MLP neurons of a small language model. Each row is named by its layer, matrix (gate and up: input weights) and neuron, and shows model dimensions 0-255. Each number is 500 + 25 x the weight over its row's rms, rounded and kept within 0 to 999. Numbers have three digits each. A neuron's up and down rows have the sign that makes its largest values positive.
After each neuron's rows, "fires after" lists the tokens most often just before its 100 highest values on Wikipedia text that the model never trained on.

L5.gate127:460474516516506479490501540485503514546527451493509453482515489554546545531511555476517480456497475507539515485515507508515500485501490491484453509536490483480496503499490491497505533468472494486512494481511508494483510521478512524493544513521505532488470480513484523491508477486556497553461488478499496536557521488496468492494487488479482517495507526467469464508549488539543542531521456505530468513509525466492481528541464464454495497502507523488511507490512453481535522489504474510475525498520520494439503490498512549530478511516464514477463530463473515502495475498496505457490524486527513450538492484488498517515516496483550468515516504500511487495570473479462497502476489523506529502448491473480502538481478470469473471492506506502485475514498452473476508540480533
L5.up127:492497486506489537530498507450509518498496552503514499505507513529486536516547497467484536517506487523499558509499522502541560473479468455454468446490486509444492482530485496490486503495510479518493489504518536454537477454457539496496495548508482482488514484517525519478487509480499529494519509483478512482502490467499449526502508498469509509499524500495484448514530501490559492522449544460520528475503494506496458439479517494499518503486492491492505514496492519525510524493491558497520493562492510529515510532465461491510550558512472510484499483505489495461466515481533540444479476507530523532496503529513523449485521514495503521536529489519467487520464476529511548503476503513490491575490475461571485537503516527471471490498506495513480448490497510492523531515524533
fires after: "9", "0", "–", "°", ":", "′"

L6.gate726:451496490484460491533467485484481514545535526505514482504481505456482485535515525494446472467476542477504506525480467500502465457489492459497489538557502463482476463499504522511490549488520504498501484456502517520466480524478488548525544523541498508537549494512516493525470529475512511458478522459520458505506474539541490515547522447470490483502490498500529491488500518518539500510494472520496484486493516432468497479480531552466496497531524503511547522505462505468456539493488500525471502532493538449461541499479494503490505448500456528466450501499497468497513497532493516502503515484540523532486470524485483490522507474519567553498492502478526530508506518522509486484510499488477493522492530497495483491488473472498490484550512483566465512512488499513482482516508505
L6.up726:509487539506504446519546501505480482525506517508489511504455499465463500468508507490522499506509471510522492514545505555521503468523504524497448505496519498498499502532488521524504532520495499470504528505460512476455541524510486544492525458479499489532509521539508512519524482538475527481472543506507501503476489510463449506536494501532472496508485489520532491457520529482534522551490531446525484490536503499517523447495541510513520490487505519520510512518485512494532477466463471477513487499457521478477506512483487532488524484491476520478488500522497460508550530490550507499553473486475465522478476473476462488507543484472523507544481487511538554490518497486501526511504515475517481516506524478529519463539466472494497493502505501521496454444503493445509512467479473
fires after: " ", "2", "0", "–", "9", "|"

L6.gate64:505527488467486488504511484528492495495500514497528506522537513508507501502485519518483493502496499519501478470466485520474502513528494536464470482510543512484500438473473503517515408463451514471509519500483512463489525464448498492480531502495499507452523521510478543542492484500485523496492537504509489522516461547476515534512526467512463523534477482548483499490525534522510518501491503465450468518500471481451516556481523527487500500546528469466494483529514538505532508469468482511535543475482499501473510552484464506482527504523471520480476467507503474487524473526458520517519517479502484463480489464490502489513516496458479521547514463489509504495475538487510514507519495512480501561523474491527583501469477493461470487506486488560558521533471504551515495507499481
L6.up64:515492517535482525498524497552512484510485538483506530503467521535506442509475486489536527542493465497483493486481489494482539519541498498495513511520510452480457510512500520490491496485510497506476498509491498503532551528479502507488529539501494503543525528528486473438455482527449491514493525500508459482497474550462500530492566472536485533543540478503561528525511536532505519474451502555491467507498491511498490499554505526509499472499482509486538485529528499459493496488539522537457503529478496517513548486524471545507533535496501478477496513456469457493494473509469474475529525514497476503496450450512497524506513524539514496504496485499531501515548473493511521538490459472534528532518510486505500500489536497527494519533478507483472505517474488480429524495563489
fires after: "0", "9", "–", "1", " ", "|"

L5.gate956:466500497474462489443469473540477543517513540514511525501470494506541492480525527470464483522550503497537509476511493497489520474523516511519469504481531502472493448465542523476479490491494504491473516491513497533510481481493493484506490485496488523490519494508506466530449544493477490539492538490497461470491498483551491494544506458493495515516502515495512502501513494490475531458453501496511460532549467477479492538494484494534554523481466500487515510526509467488487498573530458478535471474497511499562480478505526529532512493511518485511513491500496489547467532488496517520541517505486471482454493466511530473475537484494523500496523501512526502479493509499510487508511486479472543519492500506499494484528540545527517502484510518530482488528467481489512464465484516
L5.up956:508460512565525487514497502495454502462479464539487481522506536512533506533547505530492511510505490544490495487540513529492516458496510541515474488525536466449503477544474462494487486525520496480512524500508526508516472471497472533475484544521456463519488542493470466521528534467506526504517536508493530527485540530500485536493496473496541478503478527483528551516467530519510518485495473446517521484491523497518513555495548510543531538518496470495465476502505459500521525522435492521541523500541483482491460543454512491511462483555502499503531479470528510477546503493481531491528477501489521496514464523499518522476520463499476467479514488488465518510511543449463487475446531522503525524497521472491501537491481492536511483477555512482530505533488488516517541512499519
fires after: "–", "9", "0", "1", "8", " "

L4.gate762:547484526512443523534528533507445478532490473496472510496490523491469488501516487520489472517520500496496518509513505514502476515526479502498456512528542465521511521524500481463464444514509524472469487513516496525541496515501508520508487506455439498499538496495532525534458471518542540489479549490508466439534514510496492529545533495548513504488544525505477474550487521501515494499497515489497458524473475520515500503468467471519513527492498511522567492477461444492496521523504491489467518507489518500523460518479491530548509513490484515484494473501501489549493480440499455489513485490489489510464487457491503462504519496491512539471546528512509502500513497496496505480528517487477519475486512503512484482511523465501486455476516525533526463503512499509516466511478509
L4.up762:482418507519471503526508504522463484472486482461485545502479520460503467529471501485538441515535539515501508536512555502513509497528521535524482501499546468486511536530495534492468448525483491476485463502524526507508511470555480550498460507472461493525525503539534528504533523485471535492530523468485478487497489514531492497559523458515503502526502559469495475541521558539537478509481509501515501520501484499520516519485532493573522483492481538523480511483490504504501469514535489521492553540533507490558469500502526498507481485566513521503483479525520503496472514504490534521513497441523479469454463512489506488532489504507471480499544527480483540522482463483469517532501559490499544476451513484484538523502526503476499503520494514506507509509498470497470518475508478
fires after: "0", "9", "–", " ", "1"

L4.gate638:484517502455492515487430491513508480498531547500517520515523469480501513500539507530515504459499550516537515541521483516517453519560488467561491523463516519540538499473465512502518571543545500528511468542521475509523432537457493539491494515484537502525500470488507462501466499494448466447546474474529481516512474550497471504458530497519495480501508502529503509549513483499475513497460511516492506480503489484467482531520506539511492495556479536504544521477482538480491491492515477519511472502495515479501473495513529461508470531471527478512510506483492473537470460470501470519510488490497516488504513528490473493513548477499543512547508507526515520520505506522488469544454539511457494522485507501534457505505487516461481482502484533569526479519498500506482535480519491
L4.up638:522482518544469496528520473500542509466524481490478469547476529515465506486462454489542516520511467456513466510543464497530445518466525512474515511521506467527518527496468494490510480509508500505519514505472510496465545453485484473516514500505527479483506501498543485556517556481490496484500555549459478528514485522529489495481519510510545538515499510552529489486510525529506487513482528497543453493537488558492457510502480529499479531474499526533519516530508461533490504501524496542497480499504481489527524509483508517528513462457513493464467502464491479504514469507438469505499513514504485557459536493512502460490504524526501493510516494456525489471485490485480468526559502463510503516518517491495504509485466500518475489492504515461487503498485495534506480489444514
fires after: "0", "9"

L4.gate957:464494561503509479488432534455492466517484471493519500496527542489470479519492493499510502461489465498477482543538492507501525490502508512515517514513493461502516513510486478517490518526513489509501495533512539540459508495533525502519469501447452501505474466497484493529505470541443501516507503515522503499514488504522459516546497482494496528543514564502476520521529546497535521459489538497483486506478502481481501525486505517493488539495530519516501525521513468461549508532526457501465489474535541470470468515476505502489506456501447485496499550463502489488443443511521525487510560516496538495503531479494499477490512471545491497476517513559532524462527504511545514536509509504535494531472531489525516492550494536481498507535513561529534496501493445504510491489493554
L4.up957:493483541529498499490525496476460546464501485518490527499518506489526511540507478523470497512495484512472456504490508544487473484526488471459454489558513485495526515450526511515490505561511484477485467520541507478518464482511479504479458512518460468494504522471555479494509553527497499488505520509474493495491516525487513487529500484489516555536528475482492516507460495466515508463511523475471526507496508506505489454445535515511561544490496488545502512476477529493450478474480493511477526459468494497520527527491476533499495519525494496506504463478505464508547541514516525476478467471485530487509508476504505491503458490489506527518510545498521497519513487481488490522529511531441478497461480456521504485545537514489509522506539472537490490503496508536500458525493499
fires after: "9", "1", "0", " ", "8"

L5.gate786:536518483477502467523522529531506501515491532471503484547514467508519471476561545487488473535558504479471529500505454556532485522537487525488492488503489533497494480526485480497514561503483530538504482511501471542462483505476522512511477485514513493514467521476500525500458472503529514486496486488530487517424499527527517517536495534552494511528511490460487511483501488486509524500476518482472523515458502464500487461501516476474520555530465523467494499498497516469479471470524490472503448494495509512491512500517560500530546522520428483491518518516528473521496488506502494540536509474447450498499497497498494493476491508463510495463515499494482517494476514455480551533526502457511538497501483468509526486493485538526473492484492498483536446526481525477479497546499484
L5.up786:518550492485472483508488513518522484533516525525559492489516511491499479517458534486504483466492489521493468475520507537561516527486480492488520492498521545522501504479478514475473449484492489497537500526492479522466481523524523520481491516465493524524536477439489488487502492490515482523529549542511516505478487475515512452519485497511529503510524529533488480535490468506500530505471537460481497534499506465493510511482490483526503525504477490527467453480517509508483478555528502535472500469483509477465506502521488445513555504534504500510479493512519498487538538477533460495504510536489505553503484488527525520513450488509546503460513515499521545509486555524535548539522529512517462468497497521513495541478500466481491487463485543531530527463498506528471472489489445
fires after: "-", " in", " |", "1", "|", " and"

L6.gate611:512494531494482452465513481492493494566510507527487490454502473494484513487481520488467448491478505524529494493522487509488505466465482537524491478501521458541494495477538467544557498496487463478504467485467468510503492519463463519470532466486495524499456520545513535518499500484520522534465524503517517495498517529476471477508465496460509529527509497526507472460510539480531493492500514467500577549532501475530466495502509468524536517485543488508545502519509514477475495548497460518501499543450505512455525505478502506524503487499492455506489513449503525492507528461489492451487474514489516482456522498526514450470511495497510537484543551521507527518489524522419502477522508491469507467496475488462527493520522547507496483493505508496467512480528456501515505491488500
L6.up611:446486521519477504473474498467497493510505534504536517508496513459474528466516469470493493420505487503502507513493451489484488449460484531524541478536532460527527490526494494482496516527526494509492491495530537485485440508452530544492493471512502482540487496512531500520503519497524520511515496470481484528521527488508512533479544476500496506478525521512506504493464490508521496497509484524544455500506495434479497509471560487508515511527500464488469534493505480466489515521519476511516527551504514475503537475492470479502512539463485510483485474500519516474465497489489482531529553451470531495449505491486486487530553465484529514527471467519505492500514478494445544471522491481523445493533483492481530530554499537525511486539528490485507542476508540494476457516471526
fires after: " ", "|", "9", "math", " |", "-"

L6.gate986:513526504476543456472473478474467494552509490499553518514548504512473519460538477489522503483500503503505507502521490494521538489512492535547478491547520491508471509515467492449515488492532538488514499534478500506469505478476463533502491505518470445509483502451522539491482503499497446495479556488497507498494483541480475507448501526503525518503556538554506475498514538483493476522515509484517537474499474498517499482456445487494570456512520492501519512503510485496540435493478467486478534532515480488516487514505474539485490545490536514489489527513511475512488498472536479517504485549471514514490459483504444504517491549440494517507536503518474545516457515494510506517493525500499452454482513516483498521541529465484513448517547540547500504469486528486488515494475545
L6.up986:479485462519516492471484495496493491488464542546538511535478486488489545541465527535455479454489481523532532503508522534499532493489473495540528526499521467492536513479525527464498473536510506487510501515496519520517436477480527519486539466500520487491530499520525542532512488520500497521507572487478508473486478524540483509505543513508558510533468492506493480505495491446489514458525518498485536473495515521514514456468535518481547517513510533493495504539493472525471496529459527450507532481510455524462513516488485500536490493490470535517494482495511491460470519517545485476522493484499494503499486462487487467530505510471535510533461498500509490481511525494480466487549484480494520507514495520530507484468535512512512506543505536529486464504475509487488490492516531
fires after: "|", "0", " ", "–", "9", " and"

L4.gate712:498533513538492498503514495502480480514530487474499551519486491490494528514465518467553506501509510516465506486524526539515522483497540529502530496479493518507490546495460488463508473519479519499528481464515502484557484544509468516532496499466511455485536488498505511496488481525475481498540531524517468495506512485499452490549506514443498535509459477517544555540511461522524508451517518523463487527512469491505533515502499525458504484515488548496499474544533516448500478474494459518486517444493526471479495510502526544488482540525459516496461487497462481476503494505498507480493533467478506511467476516520505442485503475508558485483466505556484484506488451491503499528491542471446485529473510455488531474501521479514522501520523531474545501538534488502541530520515495
L4.up712:479510476545467475475523505545437518497494507504489528488483497495491505516522481468469466463453495490522548484484501521493536503516535489516462530511497488460467533454528509511500527477528506509485470503483507516528528479517527487495500469556475517487513475511507530527508527518489460477465561504496497497519527486529499507536476485504515499543576488523521557442452499483516502504519526517496489489492514436498493458482528529479512507502542497466479505531474460471501483501517536498486508507501519465534535503535523500508522482485485477491463517460500520465480498503472481484495527467511536539484542492520495494490508467512547475503534491512515450516476557518471483507501451474531533539512492469475530468522519468509480492496515529508464472536511489504509507523499492
fires after: " ", "|", "1", "\n", "–", "9"

L4.gate755:497476464506523464525462472509505464484508543494534487456515505479490510469506464539527477509506496488563474537502497479471528525510486496484502494498495491532474487475524509525510489511467488545485479532475523503500478512487507457506481505507486464496448490486530502523453467484511496486505496496514480503458475473465463489519540538494503541470519509497491492529524494472533498485502547463531550509506517501484537546536504494518462468504477503508532548510531506472510495492526506506539500498521478489518530492504475478554495501527508536488502500491449478492479508457555477508499518487513489487472487447480485493507520504484484498531519466527489507511529514483473521462521561509497554482493510507508474456511506483520518521515491562529499512521501519468482526504550525
L4.up755:524494564523484497509477490481527491477513501459520484554499495486536487521503497549542475508477504533529497496543554520477520462478501507490480503489501457492528487506462500506497488543454483492479513520506502488541527456497492464529492487498523464500512505507506505502507496525512484487511519469509497471535500480515506500535530489508516515496487522479524519515510488451490445515488524519527498520536451499502534504514561499500503495494484528513507506478529444515437456525491499453486536530490486474526485459501513515534534496475505441493516465490472497473495468499468538490511460485481511501496503519498521533537488461478485530571486476489519474484487474462507516512522456502460558496479490521522547512507513515519512457484532501525490497460481489549540541469515518
fires after: "0", "9"

L6.gate48:506489512485494472503454502541521526496496492498497480542512531461505524530505491483489488514527495536492501538474499513531524508535503512522509464491483508493459502501489450529490515486529483457547452542465511543546542493508498535486539508519472531552572472522447496494524469551548517503504551508492468506508481482474530493442541494501512471527472514514492488518504457504537541490502455468510511511496506500514539528524504506550493498516536518501540526518505516471476467472481487514452489499509505505465500478526477515515511503435476484471485527520470492508524503487508483510508468470500530484530540548494512486493456504446543495509518449484489520518523491516525496435500506484523457477499511525466489511535493522503490518494516521511461476501492485465474472538532542
L6.up48:483508472512498473531482481490465488458522509514523456470513531489494437449480524512519479497503484501495508475501485527495508441499457526529469511509499519491455484483497517494533490522500516476525467496516467510556516486544462518528478533481491501514521482485525516474502487480526523509533483529518470491535476461525500437496513497514518530502494485513515547466497523501522510487459530479534525486532487464492537513481516520505487498509490464495500450495449463507517519495490476496512529499483484478491546510480526422470519490472475478514509460537477522490519507518534480492513514488466504491502481492481535487509538538523490488474541545481517522507532476535522504502512519499499466507546485509515475521441537520498515524509503493502460496563533535525485489537455475
fires after: "0", "1", "8", "2", "7"

L5.gate280:491454479492496553483501471532493508506528494467504491513471509475450458525485467525484464446495505491541486539526517492513523482537518514503463526509545556484521476520507479476485495552529494500484469465462521527530477491493519508512484505495521526521454477454507530531488525460512510527460492497486494470516443484502500545462508514489499505483493514552475502493495525449468523483476532495523480479489474519492500473501550516524540490511496518489518517517465489495524477536513516460479504506461535498495497508510509469504501518469481475517526484490468477472479508538527471492541469503521506472454490509495504493505533518533495504511566474543544531514498509504498524506504513475484481468512500522481504489551541482492494484516471529535508478460481485510489480514531495
L5.up280:523491498485537534511510525488484546469521474487483507468474496470440459539530510497478512451472470489479483505503489523502480496526552465491471483528482518462480561501525476471498466498471529502521501517497520538516503502537488479504539479497480459481515521491496474442493478463493506513500498497473497476472553513506515505489546542512486494497491535497482523464469510467498547475516446480557465523525490535543494492498507483507512511525485477456494520478512473490525494466442522507510494533462500503463522475481504480516501541531497476474526504459507478536518487479462476483488514545495478495490509535532494552494493510489482539474490489467469472543553490514493459501539525504522468495534503479498512515518504490521535500514478482523459478490495524515523515518522510
fires after: "|", "2", "0", " |", "9"

L4.gate351:474503502511519494550533502485545516484505527476496505519518517477488514490479533544484502545516530481480470548448508455507470479516478474493477540475519529474464499484510520481483551520527505460540480494469485491529487507441455522521511470471537519491457494492524557524491468519513510466473501511474547487518459499490531526455468519527490556532453468504479521492539511466464494502522522500503458491495507484514509484494474520521520476479499476489486472494453517478489529489516553498514496483480507514457462528485553489479520493518438489506443514482524531509468534487510527535477484519468460466495501491483501512513481475469495446522483473477452465462529513492521462513469466491457464550470467459536475483473464518489523475516496532533510523484461481503485487485500539
L4.up351:491493451487521512500522489536486501510526505484486480527519527471504520508510492493496498541526494456480457492465485491525452522503482475520554544534533504533482517502508496468526478499466466479509537446555489475535524526512489521486534509488498511468459513536503480518468455459479497515522489507523492518517519523493504535480511550546456489499498525535510560491503557467526469484461487512525544518485454469519470467506472522499526476527467525481522496541478524517541450485531494531454530454485451525517509545553493476468502519543542473535469503520492470468542530514525482533512489520477503532502514513524486493471448509485470514471498485489506486507473485498509507517451488505494529471534494514511519501475477468453549506489471510486488511511537496512515495517555511
fires after: " as", "1", "0", "2", "9", ","

L4.gate656:481490484543457501499527466496506523543481470529487470477546541473523446549482465527529491473535534476545508478499461472525471542522475502556530450483503468507538493452541480528521516467530532516485484532471479525527490471490505542518468480507466486493503480515485544545533511519469491483517528505498514467476457465486506488524537545494491499515510498535520515474545477518489521455509505524510480534489481524529513489541500521543508471483514519524496526478502471509521514525459524472500495505494455510500499489467516444526527484491517519493520517517452477485479496507515486473543507506550478507498511467556490477489492489509496549500531509503490530557528466523487509440484511465525511460498483494471472540525501480474485518511519475538504473528508529510498510497502542
L4.up656:567500458524504492498497434477553493494472474523509482475530524525496468515505499517518493487502482494482532500507502470504495512446476506489520521499526526488523520475495537493520512497500465460490484518500498489498501505511515465523513485500496495461498518488435512515539561467475460482543509468478554510550493532470544539501478493531490505503481508520507512470498523491538493538537491546511485473489462495556502516492489510486537490496544504552526523487510450530491500524556497497502524552501477493497525488568532493530498452512494538473540500511455508509467509485501522500494507488481502517492521527523536494475456495501491536468487479528534454535536466454515446480461486459446507517503551504500495500530521563475471485497490521473486493478475471469509506495512484
fires after: " ", "1", "0", "2", "-", "3"

L4.gate870:514482523506469505513458522451475527488542482524475443497536530490460497502482474485505503488555539505495475501510489500474523535532466554489500525505553502519451506492508490477511468515467526536529520527532538542503528471477497498491512483491501500509468510469498527517445482491526517508470524463504504481529522458540470499509536525493516493542533533495482531522494507506490522470483479510498548475558494500491501515464470475452468547502509553506486498482501543495463524529546477510479490505505541550526505507509515478491501499506474501512519545458481501508521488522488515494479469535508486531490523515545479527476505530510520530498471524514510483517518479467487505518478525511516512492512487474509441466505492469484492555473480466518464487500471493511474502525484550
L4.up870:499534514536539504477504503506506526502504495559499498521566463529518538495496476523464517517501494521509513505509519510445466497519507515524497473543484494549490461486483504550543473468525520533520496499476519492510507504455502442501491509460491478530490470497535513540446471480524541524520515512482473504513515532447485503449500530516495471465462519504473506486510535512510520505456481467486468466481475529491493545482475478506513512522498504491482501513506480508545503495489542490487538459497495504487546484482531488515499531547516507480553487450497544524504541466446520456505493523526515537471490522496493526490522510482468476529468533516516491514483509523480477560524537524512493539497533468506531495534490488502507511508515480500502530518524483523486492507474511
fires after: "9", "0", "8", ","

L5.gate682:535487505501549508489515517506532546517523487482501510520540455484500516530538475505495529525532467483490459504514483522543512511529506518486517511483492506473492497487474481479543498509491522490510525511487503506532487499490517500519487508480550480507521479531534525499470494512509536457495537493478490506487511487493515479458477470491482508507466490519500521517523523461495509448542531500496510462534497514501473466553524451541479459510513465520498512561488467519431501490500469490504494476479502510519495487527492446495455476460463441508485504466491474490508499519521509508544505502454462489475514474494462495542467499488508468544492512531501532505527475526517510486450515492472480514464539486536497475500526526489494495521478477555514490496520502469453530527511522
L5.up682:504514495515499497557531492476507499536453504492524499506482514532486478520535509505486475498534469472530501498471466539449530459480453464458470476520468502518529517507499489471495502493532517486530524468515564489494462488505486477518509486521513471568501532479496459490487504489504496468466508512512537539502470546476488495497541493527517527487505478495493532542483505464533489456455501547491507483567484522532506502494527455528468525489513469489499525495454476527484533487471472507480539537447490478477490535510498476476468470504504523480516480473538559515547512503488523486497482491530501459508456526521519511495495531470535525518496451513541496537529464479494551563542477476514531504489502467521494517518514517483495479534452530466506489509466481535532518508505488
fires after: "1", "2", "3", "-"

L6.gate899:484483461485465503478479477480490535510520485493517462528485502508484530471495521512502500502451560512469506464496511540522498519489517516493477486462514481441527455465512482482496500457509459464558494484492492482518490517473523476527531522507505496520497507476507494501486527512499453515479495496473490536506462529527428477485523516511497495483498501516478506474489510512539503482492469466508483502478484512513523497521512527481508514521527487474475468491482463451502493468518483486459536498473523532472493481455486460541524504487481534503488479473451502534502522550464503511466509507537500499475506535497508548486497507475527469507531488466523463530495484493502490497475504472523533542485536479517489493513529537438452533478506483539514522527531497468506529469519497
L6.up899:526509499489495513515487526497524476473480500527484519466492550501488533494509542558512562508489473511502493479506510489492510479482527506545489507526518511507508501520482473489514502547496502535482463524460543476518513483505557490466498496527461527490467479471484488430504515511518545470470537505534490524493468460502484510485505548486498560538524485490521526500515518553527540499470498528539565471520490483477493463491503534512519530485525497550470504502488454529471526532469507503496507504494515522535546489463506518498518517466483475507535494512485546509545538539527485503510508558489512483520507459478471461548499495522539496524508525548509480453484511503498515524508503490460459504496521487526539461548530475539504483463521495501539508471525541495506526478501506
fires after: "0", "1", "9", "2", "6", "8"

L6.gate589:507525458543485524530468486472451493490469470484509493470466523482495498511478461532492510551472487482484476490531486484504466482506477494476509499475492506488454463521478457478488515454513480475520491482466532507492497515532529511509484502541533492536484473517518527530487487504485479496510525508466459517459487537491499501488525466480501458469472486465486521527508465539509479517481462457479541493505479494472448531510485495507499523536489507523554529500505511532536522503464493491526522494524486547491519503484530497495541455467517496517525526522492486487460520532481536555508482476492451522482474480491490489505490511495503504467533504517530483518472485535501497465484483521479480526467515451473491509440454482539531504503482517500518498505522477510485442485473473
L6.up589:462487435525473505464500490532461551485481500488489491531510514473456453527476524485511505496516514535522491523462505475489495489546503532535483485520504475459502500478522462466490504456534502501496507517545549478525502513501477481474471497525519493492475482461499532512481503484466486500479479513483507496475513474475499538462473524524540487494507489532494538511484485492488537522507505503460509491491502491547497509500525548472472532497483534485487497477484484482479517503512478521482517528508504484552474491529503475512530508479549501487471501520466470524504512460500523534433513510501503471506499527484522469508470525494545542500506461522480537511485480458510508521495512472503516541491551448453499519491502533500516500500543496537486474493508525523517508499483503
fires after: " |", "|", " on", " than", " On", " of"

L5.gate885:506539506453530496543479458479455474498503496496495498508506482508509513463492478497529482529476531477494543456508494452499533481532504510491528505483479498473518467521511474529465539487474449511511525482454513511464494501498503511511469452518502495528446531465503463491496540508486440525509528515504460509480510497483459491513526457486516508511506505538502517465491475473500508486507532528454497528496487521494571544495465514458501481467511535520523496549464505503514485497467456521508532481489519486470503498527504502493529507487486480501491505499461492481497470420522532481489504467517487486487480499448460444486524510495511469536500526454519535546485474506490477476496476502480476516481506466485494484532493462502564483472533481551566519541483501470471492493439491
L5.up885:519507460515475502459481460522465524526528489499472520510458497510499472513472517540474517496486502516524508521472532483493511482556497509503518502500520489497471442510516513511516490497468528498514491457508534487504460509493476484479502469496485510497491520505474518486538512459510482511547503460490528506477467489521486473486514466471483498490508521525459505524500525497460483480492540440483488484487514527545478521523574479514483542487484481485514458520495536507543478516521504510477499465489524507543542466466503472536485489478458520511459510524449495492485530440474462495503556500540516486518513513517504472502505500513441454485524516495505523560469524476504522490536535486482472479524496506517471522506480478486491522481497503439483519512496487474509501466522475
fires after: " on", " On", "On", " –", " June", " December"

L4.gate455:466515494533473484486518511491457514490509484503512533531487510494471481466513494485491490519525492478532497531504450527467505486536528510517477511491544465491487458481500498462522499520505519565494506502512482525515499525462530524486538491525464491467533508486466486540470491484490464509519507440468515524531509513526501497508490532494487463503486446523485509510550498535484511464443504501545477537518507466467527518486493512506557483486472508500508465505474504495516537493529468505463481509550483517522476518475471509508483470482498484519504471527482525495472466525492494514530532486480510529495522498496483520533481506490522468542519519507510489488498528512490513542529481564545504517461517478476485472480465501515491507518515539463449508461511494466477466481508507
L4.up455:510494499537503503473541512496485484461480456494515515491498482496495497549552524480458491521501424521530478518507473478457491496487540478509489476566465449488461525473463510472526484509527539474536449487517525532534469489482496520456480523507485515482461511484483516476507521468492520519534482493473510521512507511505502506504448453490486485464518533516501500493499501490482532473538533495521503536536500457501505545504500500464537499497508505473474439460474476505511495526476515522485513494540517480487507489457539450522472537477491545469528497473528488482483513511467539493490536481496510510499451464518503501503563570456515528497485497495501493488481509513474480493473483474504492502468506508529482527522497536462466460496535511469506505502508479558471549544501514
fires after: "9", "0", "8"

L4.gate875:494457477500526521449541499483498498575474487483526497467519472452538491563531509489506497502511521447502526524537464496529507513545511476471459538513509510495494493475483453522495484514495471493498507498474509524532521459511525500453543482492482499496515529518507478487493493486490520482454552515452503450473553535501523484455456480493482494491541488503480497521553510488487516488540518529536475523489485504491488496504511502520462506522500501473533538521474525490454457488533509547500520490513499515497471494489503490505481492516463503474517539541462484465480484476479511495495499484520477506472509488500477501472511494497531517553537491486526518551453478524467511525492532445526458466536508470507499512547552506469497482511518456562505518470487492492510511544499516
L4.up875:524499551523526458496496451480481501538473549506462532545533533511474526476518514498527503518542478535487533487463481483532514500469445477517470507488499483488502473492520519512492502519500474482452499557475524533501497517536483517500477463520511518501482522478548498496524466557489466472505524495481513476530486524492518496497518529548509503465523524519483512490498485524480488505479513435505524498456450450476500528506463509507482455451524501485522520502492485467537512523552470456525503494510512459500544480488542504536490465479486499508473552460504492536458507491483469504503484486544461521478482491460510490504499508481483471526511482488522470493541499522510531468520474515433508515519519507471505528520537492481510537496500471515496521500498484496474482498529529
fires after: "1", "0", " |", "2"

L6.gate794:538506515509496530516450521500491490476486483515488528471509484472531494511518504509468518491503488500506506423477493527498499480530497467515500505503472506503466476564498513466502517500510451543503498506512524466480500489507527528527520504518498499485472472482515491507459484504460512551453441537484494473469466533527540454448481496534477469515533460478539468496496532506537502498467508494497486467496469514490526521524501503506482487521482480505519458515526501473469480462552489468521495529459520497526496526506497495462509479528500489468516472513544514506512512505506457499497537500472489541492466528521546492490460496548475507489522542526511494517452529544494490520532509533498542536504516473498510508545497519453462484472524462475556488487491530465529504464543478
L6.up794:487546520457469520470517502478470489492500524511504498545531468481468558491531501475485508468449543482485509474528513506519524508505529460445508458467496515474460502525505524461485510455523496496509530513469526518498506515495526526485525495505495498530507489454496496535496487494510500502504492483536524475474463496547495488487474499528525484465514519472518459509460481540450512461450558509508481520520482526486465533496522462496522470517476493477467498518541537493548515541528460489487491482484496470491528540486496534509505510476457530526519443487502502467507500495463477466495454499534474479466509478505460501544495511497484525523480506522482516533508487461505528509501529496492500511490522514485480447474550506462500519460490517470513530486492490492473446522517492
fires after: "|", "-", " |", " September", " December"

L4.gate659:469537520514512515537467472516469535467476486491492471518521541574478484509468490492520545524499525473524461432507512521511538502496539506563514498522485523498532471487529517495463493503525434472531516515487508508546472492511495489471487493500550509463543471511501480563485544500491502539507514507506519489522495480476484515517477513541497532511528544484529488484483439530501478464497508532456509557535528527486487479528461482458495521497445491488479512527512492520526478485508500477480500539523491497498462452489491465499524494492480525538502521503516504531518480524528464489479542459538461496525495525506457500496498495545510474507509529498503505466530522479499478461512437519483513532504516478482475487541554516472487548486473520517483446485524500519484461529489493
L4.up659:480466491517501504482502485531467503492519538520499523513502477473472473533501479528550483491528481446448461490472498500504500488494519507514472499470510510477515511473531484484503541490476505487482535523448505475499501478508506535439491470494461540501482553446517510454448491471496498547462494532540538558464514522491507490523487524478551496507495516480503520486503501461452482484490520558532462485506496493503574491481470521539552511514476508513472504534511488484451499503458515497476523490545513507515507499502493501517506496454523515485477514497478523477468489440502492517521547509475511501555490525541491473469532505470501503483495526496513501514505506522499500494510512528515496495517545471517516518489481487514507454459483513501517546470529515504460485514491482
fires after: "1", "2", " C", ".C", " A"